From a checkpoint of a small transformer trained on Wikipedia.
Size: 9 layers, width 256, 4 heads of 64 (2 for keys and values), MLP 832 SwiGLU, vocabulary 8192, 11.7M parameters.
Architecture: RMSNorm before each block, rotary positions, no biases in attention or MLP, untied embeddings.
Training: 490M tokens, 7477 steps.
MLP neurons of a small language model. Each row is named by its layer, matrix (gate and up: input weights; down: output weights) and neuron, and shows model dimensions 96-191. Each number is 128 + 32 x the weight over its row's rms, rounded and kept within 0 to 255. Numbers have three digits each. A neuron's up and down rows have the sign that makes its largest values positive.
After each neuron's rows, "fires on" lists the tokens most often at its 100 highest values on Wikipedia text that the model never trained on. A number after a token or word is its count.

L4.gate169:101134134128166160165150176111110182146113138195117175168167097084109115127091087129124109142149108162183134127151097103140183127210155192124170127144115070106077170176103132155143103158148135123105160159097099150102080091153099094162126115158140094156125132125128115174131143149125152125
L4.up169:131130148114108165147145144178155125126120151190143114125107142110086126157112113121120110050124172132063109116131174099164158124109135132140148142114161078132102101136103096077155050141128073091124159191096121164153106138131065136098067104124145091152118126132112132127166118157127097125
L4.down169:129124105188200200069093145136086153144165109173089128081136122195125104140145122127198154150130109115160151148099131110167099186149132095062151162126141091088089141168088166162068136137190151128105173132104097097124124101134150113174209139122166176149105095098139071125127108142148118112
fires on: " in" 42, "\n" 9, "ig" 4, "et" 4, " by" 4

L3.gate597:115119184159103128159134115097078148147104130080171116127103195132152167109094124129124131118164132113140092136142189092173100104118162082128088158101141141161111172085137115165130225143126132168080087101167132152077074101154086105073100152106115144103089114169108135130085117095167154137
L3.up597:155153081085064136128110132154093145174108129086103058091190187123114167165142089114112122164153152103132108141171081077148109154110107106079111192084139149148132114168107168178164128102155101106134142176212113158096163144124106135082081158136159142150108151135179162122163116102086105139
L3.down597:162106149133158146155080081115153213128139123095219110116118179130168144147091104125141086099173110103080156125063109109110145126158150126126131104083164144160111141122071189139162185107135086190145143101121193177154136138084064110132153093121147167122108096098161115166151108157093141149
fires on: "p" 21, " to" 16, " met" 9, "et" 4, " Apps" 4

L3.gate62:099120135182197143171158132133129149108146127133125089163125138118142179116131211153125071122102072138169135119160161115140062121145103118106157102143162067129149132054116121096108158039116083098134134087124108173075074165085143124136136111165090139082106128066119117129081167085150112099
L3.up62:147076128091093098137151159124149126134181099152171127112130105167121132134153122114089140140135154112133093152164110138135118110146080099113130100148168138062080136164113126105174113124123111127147173158181043161158154102131094121169152180100088136157109103112050069065172090150159145080
L3.down62:148099142137141123094133164113126156129143135131140088063149067124111136140101115064120136142112138148136130167125173140127106124093088126142077063126139204064095110118119129148105184104106142153112106088138119141153139179166164111095163139150135158107087169185106129147180150138125113093
fires on: "e" 32, "ot" 15, "et" 5, "pe" 4, "p" 4

L4.gate209:102143103090158122142216138090111175137156098070130140123185142110122098157185140106140080140127150133130062068134126141122138126170118119148071161100138163160170103070113126099177156130097135174125123058198095154091127130117121117168172171156119192150119112132116134153109086139133164129
L4.up209:099168110142138106197150203098124159143101142122082186118148133115107149137089135136143161139080128178165084167154138186119161114101138094109123118130157187118183179125098098147149107144071073096109068127099062151128153147136104128147132132153172217136140098043163135124129136063068166109
L4.down209:172102087147122107169102147117094162113095156118096155167136143177121149186135142131133096102157133099114123072167077105127191110116143090144186111124080186055146117118156136118167111044154145100081136148110101116123151112112138117115051101193159150142040098097163180154082098126127175137
fires on: "." 50, "z" 5, "er" 4

L4.gate825:118137191115181170160157108127123111090171141081060117148173133120096135167154177094122120122133217134189087156100165157141193090162143114116107177144141196078131135142122110161145120134127102068070109119163125179125077116100107105124064129179124104133162127153175096083091161133129129148
L4.up825:067174150074156151137125098115066143109165117119120113117183091088061145112088113114159146106086130127174055172091116118046144157168194074168149125101127162096170129219131100107128154131053146100083149130131135136179087113165139142122170127110152135167169116097096094177167135082136126142
L4.down825:152109111102141134175127185133124124172139130117129141119083102185157133099140108152112056116182132166130136155148161172131096117160088151117170137161134120126145182189089183116077102071105152151113103099134090123116168130097066112164117109112183092157176149124185102194153166159142082097
fires on: "." 37, " as" 17, " a" 8, " and" 7

L4.gate253:113111152086130098092143141168183093083091111162086089154120109141111119056155125077145127088107082160132131082129082138103108123090188126136148106111120122113131145123152080153138143160098123130118124132192144119089162079102176127103116141122148088124192178186094143102107108135118145103
L4.up253:124145200119196137101172098123107156140160161105136153117118140109123112159091157134164157144103093115132166089163193136104134096161099221101136148146126075152141132186088170177126121140096149117056095168075116102129111070139141124092110115150176108129111168133140181105040143103126152177
L4.down253:076125097070090106110126113212076137091155058168168098159158131178153129141121110158118149143136102148129135142141120116071119148073135199188062111103097105090067127086138088161181144154129134092132135175188197186121146080090082145088147146132155118041099130142095113102111165151146151174
fires on: "c" 19, " c" 16, " n" 11, "m" 8, " v" 8, "n" 7

L3.gate164:115112123113131112114141141107090115121063160159126111063133104120138111127098130134132103142155108131170159150163079137161152131182119156117071115143161125074134137137152114148171092185105159106175104123150111125138143162136118136129128106183116130144127138186182164095140128193139153159
L3.up164:133120078213129144160152076119121134189101095160107142115111221103097198179121131071092126113133150067084147157163100145112100123110096159130156166156188156160166091126073200181141149150171073108101094161124077247066085098099188120152112135148082142145116166109130146141098133165056107121
L3.down164:145139139103046113151117094134120099102121106121098179120180103095158110086137112157122091144085143108138118167123121177072125081138130129145096109091086110134119178084175096116135132131056149168121138138093143074146185122161071054136147170143186127146084117085175137131152110093168114121
fires on: "1" 46, "i" 19, "===" 9, "u" 4

L3.gate697:189116059135163168142143122087060141144143198080191109185145113136163139081089125158155063121192103150119069108137138138113070143062128123128143047178131156149163198140144155105121205112170088132047143166121120124120132157112177142124108176106165150175114087156100135151140152139136123113
L3.up697:132077179113094121122154150145156090143158122088140149124061124095131115097175142116122134140049186161143153120137119213143086155120125133133150150103111127141148129105182141174121131153133109116096136185129124151127113185122110213151137128126062202117135162102180104119152133144117064104
L3.down697:101128180146076088105135123141143103121108115129225074124169107126185158123132106164163113097148119138105124134116106090205087171178091163147184142181086095126098117164138084089107099057092118156180111095110138104108130098074154114089148152105123143138125104140142082148152143140144115057
fires on: "e" 20, "er" 11, "as" 11, "ot" 10, "ie" 4

L4.gate150:159129113168176157092134128138184113128096122066086158106126114146162074121201101131153120133107125152118112144111213061172126180162132129140155139090124047102092094112103128102107088163150153119125102194152121170151138129106139181197185099108224090124131158113079133124093079131072168125
L4.up150:118166118145122141142122139082143179120136116099119088151128122163165167172065160103135087059087097109185138112098071125095130142058138104116112110074127039159173142121119079134104123114118130139152158103131099146130134139117126136148092120098160133118143129145135149134135193133112242172
L4.down150:120164129122099121117117177161122103207080101073080116122141175069165148133125126146125150133176151129085121158151157113140177077174064150162086131156148146140150075089109195159123136173134085137114097175177158165093074152096124131180130163071083112110145178134106152136137092103106125144
fires on: "2" 18, "P" 17, "″" 11, "1" 7, " Man" 5, "op" 5

L4.gate480:141184119097195123199091094145089136136147138115095078145126170140128147148141106115187125128111122186132119110112146140119078113115168129114117171161103146224138150111088149108158156063141098072146131133128123153155078107151080157150119140127103094101130149070126065095091196145139095127
L4.up480:134093150138115096106159117107173200062118163160080168138108127147143081070119176151159109137105028128133091043140155122117100113128173176104084157079170159158073127111147192134137094078111116095095138187086111144144174064114141147119060078097148161130118157114116134154162068150087092161
L4.down480:144093110152090224147112187136083026149188105157115103149097149174149103177109205083117125151114123074129183081146159119074101149159128132157131122190047069062082127112116098120179042073132130137177130095155149131142124139106203133183148166121206139165109134135151075117142104116117163139
fires on: " to" 37, "ed" 7, " son" 4, "-" 4, "ered" 4

L3.gate488:116154158219097161190106191106146129142144168107128147115110191136185182145111181090138097113113190063126138157167145107124122127121126111157153107178127126050065129100111110140147071043151062076144147083126129123106125155154096095059171122112185127161109073132131133165141116148105107041
L3.up488:098147135118134181096143179199100079158081079139137129144122124116131134099173173168161126077035135137137157145091141089140140130180129047153119093182066131061159133102148172150128089152146158132179087161115089125120104151162139169089171171121096137076184117149145078153175146136154143114
L3.down488:178146109142111094132173128137063123122065134123122120097172236132120119158197197062128116099121130096129174065125145068166170147123117138158123150171125185118104115159125104121105133173074158117161112098083150142147152118132179186094150090154118137121158166106119082154129108118114128144
fires on: "uz" 24, " " 10, "h" 9, "om" 7, "og" 6, " S" 6

L3.gate399:106088083133147109116132155106149150135114163144146045108173077171077098149124123116157081130123127056147108131128143155101138099057149163098103121068141146109074169121089163125098078073101144151127116130081158107088046169102166142063137149109140120140155164164088132080123198074121125134
L3.up399:118175157106137099088147105135124105143165124175106161148166105119134127120083093060104090153084128119151074091140179190106129135150104105104180116105154150168149131185147143172097082099125153138137120131136127126085150158125177142137105147162143180120149163142132082103111151179123061119
L3.down399:136154139122169162127174084163097117164140146177129134115094154165170144097161120086137141127114121172082172094083116140150118126197117113177119163150119145119135115194081106101128082183183127136150117171084181104092134127081115160142181077185130121088098147146154191127135124111121185169
fires on: "." 22, " as" 20, "w" 7, "ile" 4, " about" 4, " e" 4

L3.gate375:120114142165129094152160156068135145103117163157113127108120086142076159120129147163121119117111124135137156172110123167162181158122152125138108123119115118174190136092154152088102177136073153142189121075110099159106129132127150170167181150111136133075138089183155149158158093078137068032
L3.up375:122141167114132098125113090162180111123097139137117153067125099122102133104129158114154102109130156141076060184151142190113161065137208127174119100125140120177180112077141204117161190160086165156157167130155109109134123170112099131165153162129159131105094134068136180199155112130126135035
L3.down375:150091142167052116140082086132163088141178143227123091138125135152111155084120129076154088128159141099115115144128181082145095111084091100135169134132136130154152136134093164108149161204135093119161105120157140185083115091122111094085161071149101101175127148121178075089152025141150079138
fires on: "." 76, ")" 11

L4.gate661:115086138151177098136146157105083091141128106128150191163181152099170116086131164149168154169127142192130096117093113183127163154127145122126160143159072108132145090156118121149190124074125135151107085134106154153143060110146120118102094097187152153101131125137162122105064063161118131156
L4.up661:129132147133151063208109170154121151144136142137168070149130056148109108101090116137175167163103127080159104115123138116113165186092099152090122155101122146161171073109158117155099112117166079117067126132079152141147095121117144145153043106127115122125152109139121182151141161120112068128
L4.down661:188149213104116118176142117172151103117097105073117152078131171102162153071145162160128122121141075159155109040160163142145165088156143116143125138102133152104152211135113110098146128183122116102125163122162154102124140149093108118148192107093130118150113135105103150104101108119129100184
fires on: " |" 39, " to" 18, "ed" 10, " in" 5

L3.gate581:123171120133096105133138116119135027124154111128125183137070160140161097108175108124126127103020144165110127136133053097175088144092149154108138115121078185108155134147150137164203119125097178147111082134110101124174136075132159168161155122080121114103101151109134125085112086159115110096
L3.up581:118126128181148101152159142145153152159147175124185085137150125155118150108155160123156113073180137109130122106149156154103071165153168111144128135164144151116152141118169152176137160173129163138183151130114144112077165112115147105138142112120084094057124106167094149170121113182183118135
L3.down581:122147112041097131177095148131147097126125118117060203185124120129077166112094140129118107171079104134109147176106147097159162163076138078109168090080093095133090135130134151131141110066138133170053100088163086169116102064157110139102152117107110116148076151152107091127119139182082151112
fires on: "\n" 48, " |" 10, " of" 7, "-" 4, "0" 4, " (" 4

L3.gate738:102128091135076071153196100091147142087111103184100082100142108108097165146062131144127145119117145140061124187156091156142101144163071129150156156121129107119098249139186183131104135140129190161125157126134169135068093138105113099143111134133125083187196132100167167111092117167101181058
L3.up738:166115146137132203143166156099129118119152106112112203130124133132132161092116109059141189161089119114155134181115122128177155078136126148154123139071166091114069164110156099130170111095117127057132128129109101124090147121094173149171162206101149157087069213175146117150097143113095109082
L3.down738:108144088116149134137153106100128163091133081107130157175061083145175106000138116117133117111098116088083105110125113082118111128130128131127137200101154122171154123149112065117117116134154079141105071104134100152091134135132138172154150127117079162137139160117086149108166092107122094102
fires on: "2" 21, "or" 8, "6" 6, "i" 6, " by" 5, "S" 4

L3.gate811:104128155157113151170146168080179111127124142062131149159094150071114103081183157138118149120161140112120068071171138075083102055102155126195110179162092147093073127153063106103142166090136146152121155113120156166156140138116141159125179093156079108093184060100136164109151072113117163180
L3.up811:117125140175153091167157107085098063100122084120089067140162063102183114125159108150145128173111099129201110157146098120164122080118107078115157137131126087074179132135111127113108140136090148102112110094136162114099093092093190155124132117127154113149160086098137131120149124107152176090
L3.down811:109222111140104141120109128146069138146108125129097163132101110075171114115136122135119113135154121133122108087113185113116153077133144022140082146134185096138145078101125126125091166152122131156137105127108097108124172110100189152117130120166134098084160109138129097091124097119173221094
fires on: " " 37, "ster" 8, " later" 6, "on" 5, "1" 5, "2" 5

L3.gate214:104073157131034110151123080116072117137144122108185106095190112120143128124184154120154137092101121130116093148124084150152183130116123112074079081108094164128119126134137142098129123125148052160116095157133075148192130134110108148156186078123113106139087109152111143118116112142104085136
L3.up214:144074122151091121160131107155088142142123173133138127104086090157109109092201170156085122088162140147113066108176081120152151143101086067141151125107123131181136158117114107130124103096191085192154115131167059084168090086136179085075140112039117128139142118156177133085099099106157159086
L3.down214:134176079155088161149168146120148077180094098129122094146111095109082074180154067093118107158120111187135164144098118092100110142148147072094109143160117200141076172161111135127098167141111163105116095173088167076106156120144160137110102099137105109127107072099102164159076148154113121113
fires on: "\n" 31, " played" 10, "s" 7, " against" 7, " for" 6, "ched" 4

L3.gate348:083155152135178143167179143135125117160111122133156087063148133112099072073158099160099101160129102083178161094189150174159132136144116092107151097113197147176210087139131126114179149132170144150148124145106123105136103159064101175112124212107152116144185149102129167108159147099125077079
L3.up348:150129191080046057075084079156122096148067122171113125089149150125145084115143161105057118079174113113134145169203143072109102052155156118124143129112145077135124088123097155126109128118112107112124125117118136123102103218118076098149100132193124125119148141160120102122096117152155137089
L3.down348:140164140036125079150105111141086068121096161086149130146130100120148107172131193167113085128111152108219103143122110137155141090183101131095140124112164139123180158103097074097102162140146116134146184108140156097180149115114127120181104137126065130117095158171116151153176139161139109089
fires on: "ie" 17, "u" 10, "c" 8, "ou" 7, "iqu" 5, "qu" 5